Part of a small language model's weights.
Size: 8 layers, width 512, 3 heads of 128, MLP 1344 SwiGLU, vocabulary 32611.
MLP neurons of a small language model. Each row is named by its layer, matrix (gate and up: input weights) and neuron, and shows model dimensions 32-159. Each number is 500 + 50 x the weight over its row's rms, rounded and kept within 0 to 999. Numbers have three digits each. A neuron's up and down rows have the sign that makes its largest values positive.
After each neuron's rows, "fires on" lists the tokens most often at its 100 highest values on Wikipedia text that the model never trained on.

L3.gate1308:518504383464544421539454588428421503505518558492628520491538482504443539530556594516568459454456495447517527508408541495532413444472494522570533478514484465538517502486490456545543505532396466526464494599536467487468464448568465435489435436539515531544470478463428516556512427557520447507596551463460521547466483475540502504462497499487448431547452552535477596574507498604477588390527
L3.up1308:447516512507558455471459484472408441532503527491515478457456489437507572512533407499532413502541521453470551581472507524411447499499437418498459521517416533479528512494582549445424435493451474430503466494378511464566589443456535516445522478494555546579479458600483463469521468496518468430457536502492457572497579464511498460578477593499497458449436577442591539548441509470508508401455
fires on: " at", " and", ",", " At", "v", " once"

L3.gate456:501568578524512462510496548521454523470453509499565452506511616541522456587502470556427492543466455482469584534494431494532543597476537490454518503542493515547458491477577474585375418368524493528553597515494539498567476467494441567481531565470562502514447581396553565517565554552513544502449560509533542537498459528504481459489447495543494628572496488380502460501495508480467434461440
L3.up456:416584536458529606518542521508561558460505554490571570504445447458530504499554505429512467526453566463523572486462509464509502443601546474554462561578523476481431537566509558508484451517458528529432506450525375447501588516504549445507425621438529494515505552466540438511418574489510445550517583452541451506499495518547559568446551550577512504404503504424546589477519459572530563535573
fires on: " K", " H", " h", " L", "h"

L3.gate784:546544523491582489571480509455506542468432437574514527461525518535523500510450391588568508489569610505525505472548409404549453470382464507474594468476477484525496534528476457497434473465443576510590516485478482519495507494521452445420520532548390437417535446446508570488528538584569515553494491490507553515559540456624492479477502517517568539439454481498510432415497511558505526510405
L3.up784:488485501491414431461440478503546529518526414538453489503570526500554537463467570504420416440492548556481509484476450502528492462553391503421564534485500465546509445392532490533428391500439466481414534465508379484569534443473498476532464409471512453536455461500529499515475487454464483521548516511511534512525469584498453518464541463533548418523494499474536495559578457586439495546472
fires on: " ", "an", "k", "n", " older", "nut"

L3.gate1257:578537539530461547513432465512490434503490510559450476483456621539493610529515522494527441515432421484494553502517460444500463476586476541544443540475468410476481433598558505546500362426514478487497561473399573543452487498498592505522460455412544505639467519543470385577414522446498463588488580515499474470466477546517522404567531444501453573641497522504469481545463531576413467483459
L3.up1257:517489450497544526540479531401463425467513467348652460483494530458543527573516444578540509501410488519476449584511576472637544582563487516444450518495498498571479416571558548486423467521537557485485497578496464548483552560486514495424440526525424601502536561559416409571586485525498527483548470447519534515407455415379510491430575491501536512531552523557586559537474435498495476578454
fires on: " |", " al", " ("

L3.gate781:528456511555444449528411492487522569495477518484493468406498507528502438515450515466511502584500463469540433514442471453463500415537583543430390400438495451534469594576390568452576566479508524420486540440526497572491433483494542589426475459523433377479550465540474429507515522532414435508534402413447425557588466481516437622522486576467562526504580623526499432481534517542475524455465
L3.up781:475470497398465465537448450397486466438463560503480603513481509477476408440482478475588584476488515432555478508518474609524515479584506545487579480544551478499487448545585504576441579560480457481500499503523521548583522626511499482496485515520440490504525476465509507584522519489515538461575473462480377490448474594559525504477455501449553521560549524569601496425502513492489465617509
fires on: ",", " in", " Sh", " St", "od"

L3.gate75:422523544451495507605491539467534478462484503461528567532568390471520425514480566465543473444532452513513514504477512474485549500490599562448548517515515491448612464499540518461552396466534466568499489554485500437421385541462530565567462509470505510507508495515555501479492514518477662465529559518565557423401471493560442454430594557561523457475495496530501521402536540570569444413523
L3.up75:558526386488456553559416556492493526504523477481466501486366428535549452490503460504451494474413389507494543507514448518517488511553487464522545445476419496531491482531567508487538513474562530533478535458539480425524557486506507554452539488451522405525521492509448446490532506527531428552487510570565524487432510541453513568503386569479469594501477497471570475601542591523504509508452
fires on: " both", " between", " each", " either", "Between", " |"

L3.gate625:560481595447576489573561465489591497498550408514565534392476555443504596519376555477542545483528578526510537539484436474471536497445494561535511578533575535524554465477499582547507414571590552500466468509513399463497511514466469511463488573477541550472518413509532596549476538502519482447555556449515475435438540411511381518540501579492494458536365481544494400442485497523478494486526
L3.up625:579471454488534472528522466521509515501549508521485469498443543437487460453438474530523513563493484547504438558582547522628417477521533473399586494536461510572504541547513487513474575491524555411426485432418503454475473573456473455497521488484483533483502495489532464382489421465540506447520523472520520443491483547511520482491557594527550404518473568518508448538479483378427497474602
fires on: " as", " and", " for", " |", " chief", "iz"

L3.gate303:445513614425438521576537521453507513536472406470529424511576416451488556423457483468480487518458530540561529517534523583499467481530597424631453527462470544467435563485530541457567471486483567499591494541514470429467471443373489443458433489511451621418558473520522475447477496448432488437523489488477434522447545460537466493520459473464501515406483519477569624354617560557471475483530
L3.up303:592583513562536447459495432532566480518439550488523559508550445544439434556531484520486565462451491501512507464478436564462506521541495525498527480474427508507451549405572542522418510511550550499537539539516449473408472482493500474520530426478538459521419474525539534460494450448561432497475515404463517478517438622500476466496478512487450601581561492532423413494469472503502488470454
fires on: " and", " to", " into", " or", " B", ","

L3.gate640:513491507569483539577484462472473489452529536505497518529558515523466549490490567517479467386547502477447604523552499570581504478547472501526588499536445577430508506416549503405372514500488456555521456579519413480477468462499537472456437507476624618481503591459615575481510475488511473519566558532483525506465528393599564517498450486520540535513523433537489498563506516574502512488517
L3.up640:506548404579469455401624566528430520496498528428478510458498505436567506526583544423465544524535525557403528579623521517523448488492455506480516446462451429486582501485507526479447517546463499537527405523556500490479539459532427528548472503418516520536482644468530489492563426488480550523496509534404495491565467540507530487474412539476499547411528543457509455499502570539483554546458
fires on: " of", " by", " ", " for"

L3.gate357:493496547509491539562531522410526478490561489477481484504474486512540542444567471513551451519453481493419561540512571526533525463622501434440421429530507542555430441445545517458474504443505460490465474462531489467490581483554488537503486513475495545499466478571463381474548427490527494486486451524521477411522523491534447608348576464501505486605522483480549521497531476485461488471483
L3.up357:463593521504486568434580536410491511594513514470505435522455515518519499500539530531506458418417472502539539436490550472465510527468561587463525492546455500500603525523497540377453455551482495376436434526514561573477506542443514514536488449523504584346452463464479435484501548482518517539430509541482501472541544494419492484465511554534508492539404418551534581470466396391448469499538
fires on: "\n", " |\n", ")\n", " (", "g", "\n\n"

L3.gate763:490493373459452532443513449505538497484532474429413454453466501479548545505457551465540452588481458470527466481507552431490415445535511481618598477473498484505554595565461563475419436500474531392533481494610444537468481553537457459540433453407543429524483464561491539536566515457500588578573462550513506564508461502451508530526468392392474503421511545514513494486451473593522421523418
L3.up763:471521491518485463543368536594500562489529493501527416456533500413560530548458515565449517456471400479453526437497466445606536535503416501410461443517545484369589528553593524416572556496454493511551390541552436424490446462553442456477470478487599454525464392390533564447512490550521449481442507527403472509497497460448486514510418447558576459555495493445503559478542469562522452481486
fires on: " in", " a", " (", " |\n", " L"

L3.gate667:563489563474473554496527460542491483540451452445458492533539602523552467541455563537526450507403462511472538437523570515555477481574488452503486488505472447582556549541479578519625565482497515543428539538513465490524462508533468439559448358588581520540485535534434500480562473472524525586475505454470534486329455498582454456507393499514468591526613438484544498511458512460485519503574
L3.up667:496459517544560477579571510486551444544474453483463525501528449502526458505527492526554527476621484544463480481482534467510532495457552533468423478537430506546524535540499474539584484494526509469462605445494507507461470576449441496539429537527539482518530511428506449510537604530406534484467442528436476596461549466557460482521428519510440530584453451606522544504455521498530442551543
fires on: " to", " through", " –", " /"

L3.gate1338:405526566439523500469530554499543589457529542476527533440488508442495469509516470514513539482570463519464571485455540478456529476498467498494497301477430581505544456456403546498550535558484538546470543484486534499543468461444426510500456510493484640446449511590463498576445549558536482530416436518528560448564473445542481598509482531501532489513489493497501527462455536491516488483550
L3.up1338:382496456450507456549566423489557578519505555460581474462428471509502479469350499482455508485550467500474511459519445451405501473558481494480461447561522427480541464511474461514473400601430423427532438494422472439487448480463504504578491479546610601570485574447505442569342509508477576508504468498521618436445475478489521489428370461444482533493489491456405498548463505502407438500525
fires on: " of", " the", " ", " /", "st"

L3.gate430:536535533432416475480582399486590602493436451466392443519499486597501485586555415477465487476456495565492611499523492473424373419541479595567524403528400502599476462425473517590571485471534540473485485456525468527502480583437535446556523530572464488457596566551479508514517537566508415475526511448518526447482425552497409376445488610537586524595496468537496430499404448510534490412548
L3.up430:443533517508554498470547453556508468450429406520501490510570471581490450475463494448439507553527505467497418535530490466539500514473533372508492534495473488466449581517490557585459534539491532516492506463549506497512534538587540468502451389504563526465502450472406518448437513560517518543592511577564484433439481587478486414458384558563487508499627533588395525490459447523547473441466
fires on: " |\n", " in", " of", " to", " the"

L3.gate315:505516570502504481429543442457451577550517470583487488453532567443559584540572459511414428527484503520560431510474469442544423545448497514526439498515467485481568451470507562416427511564521529542469571504507533552399557464456377478567485481545512587515555488574600592545481467582451459489455521581470472473434488394487461501498526536472540470502560457452524584582578480529472443472485
L3.up315:465500491519519483546559374485480418438472477458507550534519450517495394521461560486530450529460501535480489406466460483523528508537513475563496547517535531474488448522585534459409508477547542538482501610504538491563538410570449559446507547499573495553430509431394444442575419560505439477524488526544490514654494476507528522538632436551434368535449492521457570525449463547520522504594
fires on: "20", "19", " since", " due", " any", " Since"

L3.gate251:526599504517442524524511485530422458529543557463591491558459473397551606436517554482555430425504444485569564623400503575517492517484475484530548436450478524533501454515518488445437470463453483473486515554487474516521456413449525480475508557553503452455543454558487505549526504527513553468600524503547486516542459428421596399511493486643508516435575421494542544493523547520556484506509
L3.up251:607425527557547547557473480497505480557492491464527562510338407478594558467544591575492504510508503571488490506525484512427538440414508431512514478479463474473386425478532546468484498531462450444570567517511591590509506505513494519530490486407502554497484526471584579536477524542538445443579485407528564525491535526443440478544494489523519445531596600547541442495506574585424518467510
fires on: " at", "\n", " from", " for", " with", " by"

L3.gate299:514554549615480324575454403430441397444517497443474485407472521560439547516562466508447500467496525515519597555453608521593508542552511443479433453530417514555453504531504461473502430501447510454521539556485556501527475533503539546521537441517504482515502497528465505497528482579563481492468607489533485490483596510553497452439508482367524506471390500501515507479598587517479497558483
L3.up299:503617461489479437526461466480497528523608519414434550495530451450485514491538504477410516416521529481486499546453462591430469565552495520498584509501541475431493565425478486476467382440492568481421556555558440508481436458465485604533483531467438565538557467588490504453513404509501470462508561514450495547465428494568500519441544492493399511519484549492479494488413534482535481567575
fires on: " and", "p", " of", "eg", "ur"

L3.gate969:380488529456603520502556517422443480511481479493442463559486443543550454491548532470524437517573432500439589457487520514548454469513536532519591483363539485461500485566478455562547486495526503532417522511458526600475476547557423497584419543548421581449491573490535453576484474553570568426403538477431435471594491467443553435503506426470562585584516477554536500433568441570510505482547
L3.up969:525456468524523457531485484525538420487427513636472501395518376360482426412538540516563471517533433475519575497522521577532551555455527420488480462537523495485422564539479455475526471488520570477534510490571452503552546506533483409535485424479577597454557478514491555516478534467446389575533557476484409451469454472518516509559550532560508475460522567473544502458444419498517480454555
fires on: " /", " |", ";", " "

L3.gate223:490494553615524514496444531466498496442583475485501538525486491526502603498453512532474498484469504530561542551464452505423505469472529465513474510503556512572495568546511490461520509474559456437495380529618394600486489560526589393479477446473559477544542423536417585527482397462481570444460554597551429491562554607530436503491523468537486450530441500500572564507516405485451522530493
L3.up223:480497459525504440481530541585562568517488485534448429405553459518535477531550495512455532440491464506449491503448465531465493499558467520530542470534520492656461529430588551538517541477549481551440507518527396466549483545450525586550505463511602590524526465545625572551467445470487535418587488528590569546517427550509449446463524461580480537550476498582658518483485518473485529530527
fires on: " be", "ly", " is", "ically", " Non", ","

L3.gate76:532514463491456472457510459450407491525513593503480480512547551456472523430458484508484410480483528537546460539426583556426476439503546471534458519496439478545520483444484467529470532475490479539429558485524490487436505468536432470519535471508526516525458436618501504426541510540480621466568521434545440440389517566549503494529555553578534496469490551478522623529469495611426517475509
L3.up76:526525557470467360446449587462441527511550572444478422524622569544429474423400453488427422524518509478476359599453485544561496481494541482552445461503565424519521511474488460521483513472591547519570522471532556476528447470555622590515514576481561531517531485456566487513552492510438573459486473536455565495558453594504551549463545463581438483474501489520473497593523511471447563494545
fires on: " and", ",", " "

L3.gate117:432498543454569464474451566539566474501487557537452468428525534433425545501478528560477337492467517489497506478435503535539424495466440563480505424548453506506464519559535453470560438486547545442556576463468513538518459505492529478480530420405479410494580489515484484525588415416589556470525600516480537528519508488470523441490555507490484447534455431438427493431528551538508472463423
L3.up117:535465558436502523427481499519519437575574512513448560476484453454556458419568542508452436527559412580521502588364535576512473471486447578494528464502548523425466459454439451533470448452548444594499489592523527527405568558589428556493520501494421502486505518504528523495488465486434557478522506562464533438470499474465471426522517509520459500471479489483492523547451542451433416414503
fires on: ",", "|---|---|---|---|---|\n", "1"

L3.gate567:434542554504388564552546527496502577469522573414459565523560527441522609503536468483546468519513485459450506545509414456475532541393554558475503549523471552475616494443506510469497502484496462618570454493551430571506445428445493511601425486491504409468551475442504529459536490558431546475467481469537628482496530532527486476509485528426524552451553523515537556533511514503470524452436
L3.up567:459432553449510421600556546509534435521466482521466440498411477479482600482478460521486452554482560540473476474494479401544451508520508567523404514545417609498605538526353469501476553462484473420466491519474388510478451424368528521540469459543530521476484566561522448415401495548537508585474493534462567501411521586486488543518552471496515516575464446502554470519419545516471536499518
fires on: "\"", ")", "'"

L3.gate287:445506469496518463404543393421552511552406443479500441445510486539530372556505531471460530511540456510530563508446555439404516499426491541558508442562452612489526613474464545528527504441462491487457530484478377504483498488476556522473497431501469545494506446582476504478522469569488538487566483532483443486410533579571478479687472473564562596442539450547502566475464604484580460571526
L3.up287:518476475493472462520573448495484594523601438457603496470458542512472502464514519459479513472528526482483440511627416529500510496495432507556554486505551577539536553529544486429529486556412407538487558408516595491463465488558480509467503562480436567484477560527463455597475532420537508557544537560514511520506479613541566475476500526471483495555483482446555505524421495468446462512482
fires on: " and", " or", " to", "il", " character", "eb"

L3.gate1328:522485577473476418611456465442551435506477535525445435450500554551481477491503611413466453573514513461514483429536512493521520445478425511493541481484529428487511467650460558537601561510453610640539489588568515509464567489540473417516540508503479407578501460440477503467538524478500526542483468540486466549467578534409589590502510526498595504437556510538536578530454556508541439532483
L3.up1328:507529509564579501481480521561453476579426464485556494500464547570553647390512524455537509550404474455566565412475561532478484516490540431504441504499454432408544491460443412419456407445485528514614470573505514552475550435566378480496479511499492569432489456539505449550541533480417511535503422450459522503542507545489465501541502532505513499565526375471496462579459552504462513466451
fires on: " where", " that", " when", " because", " which", " he"

L3.gate722:470561520551546467466520480440470417533408498540457449490502471453514511488408566461554506534505567542481492532477502531450504455523511476483443490456531564498467627504593558516491424481496520435451524445532510504521469424506473454530526554495533473545437483558499407452461512376564449502551575501568423471535486472442494499495386443544467520522534494540574447440588611460502542472535
L3.up722:459442464494508540398497450467583468602412475413515529487509503476507462481518518582543407551457579480504556560502575409558462533472522526468417486508463590510434511492600535498555427466512524490533545529543564421539442442528529497535504543499415580433557446534595431415511479399531461552571524582529487538536492510479495482558473517535462546425434444526465503485452545529518500429569
fires on: ",", " and", " singer", " with"

L3.gate1142:451487555478502506392473443538477479495573507528526444425435607508454489465439475420435473468579480469513447565506496512516470497526555557411470556415513464465421510522493468499534392509581454572469501506432570486555500487534511474478455581436404504461492492501541533464581559544500413517480501517491585461503527545474536479529528471518433495546511401588535364490494413587474499492434
L3.up1142:509524479531502530521511542471489519458605522538508474503573559444497410384511451582486530489464463550499548537469450444539485513521445417529528554361553416412608442431499506447539568467482513547493541534471478411502457432524548481562581543457537566511476593493541492443533586407487571573494531588552586463525434519407543453474510505482580533496536532432601500463493533412554488487599
fires on: ")", ",", ".", "ig", " a"

L3.gate966:502476572462465501537460584578478470449509552469623561558558458525574595468508503483431543444497502545513557444464493582551554462439493517634486477477470530456485519493520363562496482487522466479543481425463558578481492529519445364441530495507604565469515501478442505537503551411466528462443396487519577569450514512484537498505456434377444538450494487565482526530459609395554569423542
L3.up966:522543573482443518530503544550525522569521573509567508552479588543470550488569554553391462449515526497482496404538551551647504558545533504451514507433514548490525519507491527540461581554441467516494485384564454499595522480476472553545558511485545533525475505463457389539521477400451499433499497539555581488475414498553509486469492443499487425539478514577402442543496515535556530587463
fires on: "–", "\n", "\""

L3.gate1044:461448464483477508505494482545517411532466552448477437489510436504463522435548521383479538577481394545482380464452490475491499403544424454565587500482439454500535508551499462577577538496432440470436530564465470525511519554433445571518501417475561450440500420582504511410413546503480552539443499473534485516517548458520377542562514482521526475479534568561482499454548581449491411532516
L3.up1044:456586491529641426551511381491468565579513544472554539552463528440496343410540448450545472432558504482444503506531483453477599522508432519393499507439490432499487553462586542443456553413493394462477534520500469473468581491525517494563545528401495551483574550467561560590474519427482535464527410552486463465501458491469520519504409489519547509603497494432476481506518466578542516596509
fires on: ".", "\".", ".\n\n", "he"

L3.gate1136:451554448517525547480488556466582486470435449540553524461518576476585506484463461575443570497550449521497494408513522526527489514525460551484498597547540463540475407565576527445566559488529518498478445485572547577490501462503352543622457513431521503504465474614479431566492535477516413530477404418548518565451566437449549539555555443516518485543431481538543554529511434548514424478512
L3.up1136:457403433425504500494487509549548551586497454529451484604578478544444492456577415548429462521523451573484383507590462502530438549556604464497474427497512529452429484504488515483507617608447506450496517464508542445510503497538510485476437519517590487450478477502449465477492563492495473587439525537467435544509445496492590422454513411548571517521560516534476517500557486543450447459523
fires on: " (", " =\n\n"

L3.gate1175:465534449438534490466507492460455443463491553551584420529457503499522410441427486590542417497472503473494527535412476524546485470418534540538584447479492542513413541474500506483542489495550544522394509494456449520512498541533511519582479526493476539464423433480610388428535476482385526443614556466550495540345546525526475512548490485491447463467454518528517401520524432471466602477557
L3.up1175:513462513494498377409436557517525521533495559578609457517455437514407448514515467598448529503483432408516548515537556549604410489445522534483487475411526541538533453421533618403513483489463458496491563420486429422543483610452443457491479445502496578487512586572473555438483464557529586479424525462595564554526490450448551502532520566503516485463469574529481501440480569475494522609481
fires on: " and", " to", " –", "\n", " of", " least"

L3.gate782:480473474439496515590473440553496513424490486523462461626508541543446572459530481513502478510449459497539455450429453565464425462478513525532461413534490518540455508565556470490557549656518497463568531452523559460530537437513511520536609522487457539511623543474510481475438417502411541526509473422568611509590421441510528493502492461504497526570505603531471565559508495545563448546507
L3.up782:525576521573484462539474560501501477499469512449499425529600548468533514531550538419506441456490502535525463625464464568506513480460490489469511567456495425490576479580473612491588591513530481446482519492485492483456535512542489432477503526514413501519510473535421548475495529502514485508524461534594545418433456425513550466461526484552511501412585464478444517538609528509499458560500
fires on: " which", "\"", " who", " that", " also"

L3.gate91:467501493387470580503502480440604536514530507533575486483421596456511539514529495593515477452558504546570576459440410466465559484494500536505507570547548507426433498512514561485430532582416481618523495461481464487500458555563473383428427606568503494404411414565381451528392572525503496385539529394572502585500459438482518443478499468544488555585551543543504577527422563547565531459470
L3.up91:529423536574460546548552555527516435481538527449520481531477387415541550468516440511547515507543519504483485505468523490549703594486548509408552469531472476518470464489509488487493528420490511512418437424474463475500458541478573502399466517529477510519489465567504448591518425559555426448469535445518492559547476459467499501477475541622550511502408549470481392545472498529562477578499
fires on: ":", " as", " =\n\n", " received", " was"

L3.gate415:525516510501492437552476473530554536501474504507519496421477474474560484544368537450440519497532491592556502501544612551488485521476578453494505527538504518441464464521472520469514522483487501524531452411397506494573520376485426497479486463440424452483477480518490583527613531519472457451567570447599488538531432431476499377542542519524617517460602434478478546530539484509457448452582
L3.up415:468553521498531530529510412498511442502495492516631598551656547450457550570451482527420462490516484601526540494528537483437490525501461417464446452537471496581595593560419393406530538539416495505495512452512477420547533563482560423400448483444499491590530467486490447552519530427513415514479526398442505559497537556454454518539512552422517497461614447450491423508510406483525546467507
fires on: ".\n\n", ").\n\n"

L3.gate168:489513478529435547537462518510464586493484466507452574446550443520464484616399437517451519440428529560502456582487509481532459492548476489495562510423575505451503516549579626413465574557483486543464526531459560491455466441391501488528442534509464530495477531535454551527566584467433534523469469522453578515460446456393525490475534526447582472524554487466523473504472487468505524459442
L3.up168:496510460527523503469576400598440499536507599448464488485592542568592510553504485559511488470513468502486453540435497392508419527447434367571469476530464524506514466463533501479508466538449519572439480519512455512516433554566518514548465502496538487501532541440469525466535487482484552570505489493570499515628541466566591455512405457528651447443574476480562568545521499567508534519590
fires on: " of", " by", " against", " (", " according", " in"

L3.gate633:460496511561551441526561525537536460478517414429490514593438494576502551514454471530446549566515443512500457609463521525536374514574497520403529575383503462488577485561507521506488504524644584544512460481530549578469497449476499516600502511578489492558582588507460492514429379538445436620566413539415486526493474469463528572459494531496533455486473405445495417529425513418591516501440
L3.up633:559519448521489474453461481467418427521545529518406519524449444495504571426427404415492479578491447463518549572575475559529420519550506464411496493509529524525489508479522458497534489509525519487594473462541496614478486488447495460489481526505446460474477466425417512473508545495435554491500521490427525566432509469478506577448579572491486547625541495486369484503539397510546514570436
fires on: " in", ",", " |", " at", " of", " from"

L3.gate80:569549578564447581548502504572531395407506474459493539461518555448453464505509440424466512541573472467523510511473575458573514482449455525434541540484484513521507534533545565387542487543464453604539492501447441406483525514521541516494510550453466521465490558577541554502547531464531480412509426506380530483436513496552507462486579484613579375573419397554548503520424521462391557505458
L3.up80:653517537522449516478482565460467492406520514434472501447457530480528539442419481425514490449535484471571513484573589476564509480503436389489523423473508520558482407580542459459535554473495435532462539591370467397496476481491598502548559532512482492492591626532561505453603537448540514538511517517504504487396457546526475539449499486458573524457453471520457520496509584450484507469529
fires on: ".\n\n", " for", " died"

L3.gate1178:531483529483537600449509455394531537479527504567533415502561533529495524468434468456519496504523461622506466495540452512479478469463538463484500435552507502539515406495507469508479488559509526470556489497434452403592446547467533501564457536544515553513440531545521553461580496548524555426529477539561516441372505529503410573463560536471493438481565468558527489563483558512375477467501
L3.up1178:548487425547448472442589587485604479516573512529496567524537541410520493440565487442427545459504530487410576484502519434508449539537463465445489485485463437465491519548497530597493480524533499500504466503425418515549517440540573469453470565564507544406500552478517509460515494502476448426577451516525578471562548496399458512522532546495456500383541538444493502591500441529423487470534
fires on: ".", " of", "%", " ", " −"

L3.gate1309:558524531440488500613481585442464576497436466478523525470493575535593497512533480500458463489421486534416487507487476527563465555529461448589543455509501554519453540467488487536599408469432474576525566478521438434453545456567579524549502514506500446553514521505457511486505562562489568428459569499466457543410515463495462562490506499516540433542528476387433456490428521489497495571484
L3.up1309:580563483537546529452474507571458526449429516499438414464450560354515534530435601470457486528465420541491523478437454559503396408462490565470407436480469447450474505534421448400386444514485513536538519599478588503510540536611500431483584501415532441445369510371462548520522552523485437505575564449463446531469486484540542511430421525532573460483569540426609549472499579439458437549421
fires on: "1", " manager", "pl", "==="

L3.gate409:553525538428540487466484521496421537478543561430527560470608543586440478565532511474440477478573464524411539504475540483394523586506478546402539514542474524494535535445423520542483477413451445480535448529535499425479518468436460479582515452509460526460472528494536406420367448607602522538509479563577506482616516460452575563464513368480468533540535498565516484526550469556450515487491
L3.up409:502388358457559473496590524561457483547459496617455557470506465444466481478527525495499529643514417536532444586536398501539502444545442441514510465457512417628524455542471460579519462505416540495484514554515577404448525466487455498577475505456474448548390535491521507480437559510473485522439459565456563492469493561487439405504529517567433530630530508473607460536496542486507516492487
fires on: " |", "et", "ia"

L3.gate1133:467506560476475550574599491518571511560445406502518412480542455478455601550451579526569530520503572551430560517483445613460485494452475513446547577472480441502445521469465533527443567496506427519501526424560487547511467458616589495660492423468570534460526462437528547490507515498519617450549534527553516518496579407494471444510524460523499527572512478417471463564542510502477410514519
L3.up1133:500632446482612530530465614525550539449483474586477553491512581540490659528575506418528565475454489444475590609501478487478509397485520490538511492472519466544474598446524515523527454579497581471492539471454479510465592466479548482573617442481501583496584486476421424406578569488530506466505532488490535552498481488466490488501466504595485538483475491478475481461591507441495496456514
fires on: " which", " that", " people", " who", " properties"

L3.gate926:474511527390577514444555510530562403560578452541438436464426417496538453468401340503603518451469495471582489527502462547540510479582446435554523573510513526492467541552471591494584528544510520469487496528504527514409514428510500525536418533512475545504574515429444497444444574465480472504463551464507531447421503540473503547554561430502547530446531534523510459499526415465569506402590
L3.up926:618487436494562467591429467516540511472465515484480493472556496459463536397491573496527464494520543484483568420425494524558524507470478558502474543473499503539507437478574563471492501511578563507568557556480489504493452613623469613499515537556515425499497542520531508477472533503488470435526510504477485582501547471515516412426488532558493548449461548485557546494440516467496492525501
fires on: " |", "gl", "of", ";"

L3.gate388:517423393521489497572460549514469536468526508486527462466542470489534514545475513481509509521450407539432399523557447546508494474438542489442495478503511503554542552514434493556462483451426396558473537578396456503505475418478440455589453480541481408501489454529519462525525472558542531551551550555509448492586522503496570565564466537481450467509463474621552489595508544472558438565490
L3.up388:534441410484506522465441470510414493498426553574529469542491483539569482557514521447488485558457500503498471571505477500538488528484658610532479444575506480585515525493562502479385426537513460541562475454484450381519577460484554521469477427488548607574479469510413474481517497512560503497467503489608479505429569489539463504418546558548513506570478517481484457521531498516537559516482
fires on: "\"", ")", " |", "rit"

L3.gate516:542472475485464521505549455482423465508452505467535523519459532441458594437403546393532532466426520476566497534455548538550512423560473537503471490522426471458589528552506466500546508514511559342630546483524425475607477418526501472530506481422508535440512394495484474402599533428530440451426540460540540508568453454581517510521479586533457584559496526558464491527469447524449550484617
L3.up516:611515444523476540498429402517449550468454477544527468535467599472427492489597455522489472468452465522540562460393527547528514506505477555523473516480457456447490557552476477482423510482525488522645494544521536569540491518524578388559483461602468591509517465551500480524568563516493466446472605493480515559511473443542481595447527491506403480478472513543468440530529458556528524489501
fires on: ":", "–", "20", ",", " de"

L3.gate717:547492478595578466504542584504428489522527533564532501467466533469518473498501496538514525555537482433523576442472406454544505438447470554558515561551552456479564509484419485520509587504537455469519551488488441549574524460420396549510426429467459542544482586529487559425384500451447486494594502497439549509515483501454535523536527516488513514610465429517461513504441474456535476406513
L3.up717:479456533391451464538472410532408460440446470491473417447519490470507468491511506535522505560357555527534485454470499581498456502556520524471462555461527525532459436464493489466442463489435470466476510442482491556509503470434573561492531539558444455517447405499414486512454572495420507584569492473482488573509575627569532491476496419521524437459575544548543490481525488568505522487531
fires on: " that", " which", " to", ";", " how"

L3.gate171:531421480474480559464576492485488531534550435557562521443463509528465454471556505515455484479422510528427596418467538453444500520546486377617442494489505520388567515446470482456570564564461481421496467518494458479514589481427498464485429365505563535570464478388556499560514537438545520494501564499506492408407524471420519468555459503521524430502427494408452517475469515504400538530497
L3.up171:525475522466503497455506485471532531444463515479632537500525487524489517459448580559541422517534499513501580414486598491426545475498562421581490443469538441509415501445523472586515464541510444597439561533529495502565505465537449445532442465460463530523427528473535461515504510538473568518516388598477548487441504445474457563520559459574489532470537498398450574519404488486481549468497
fires on: " to", " Score", " /"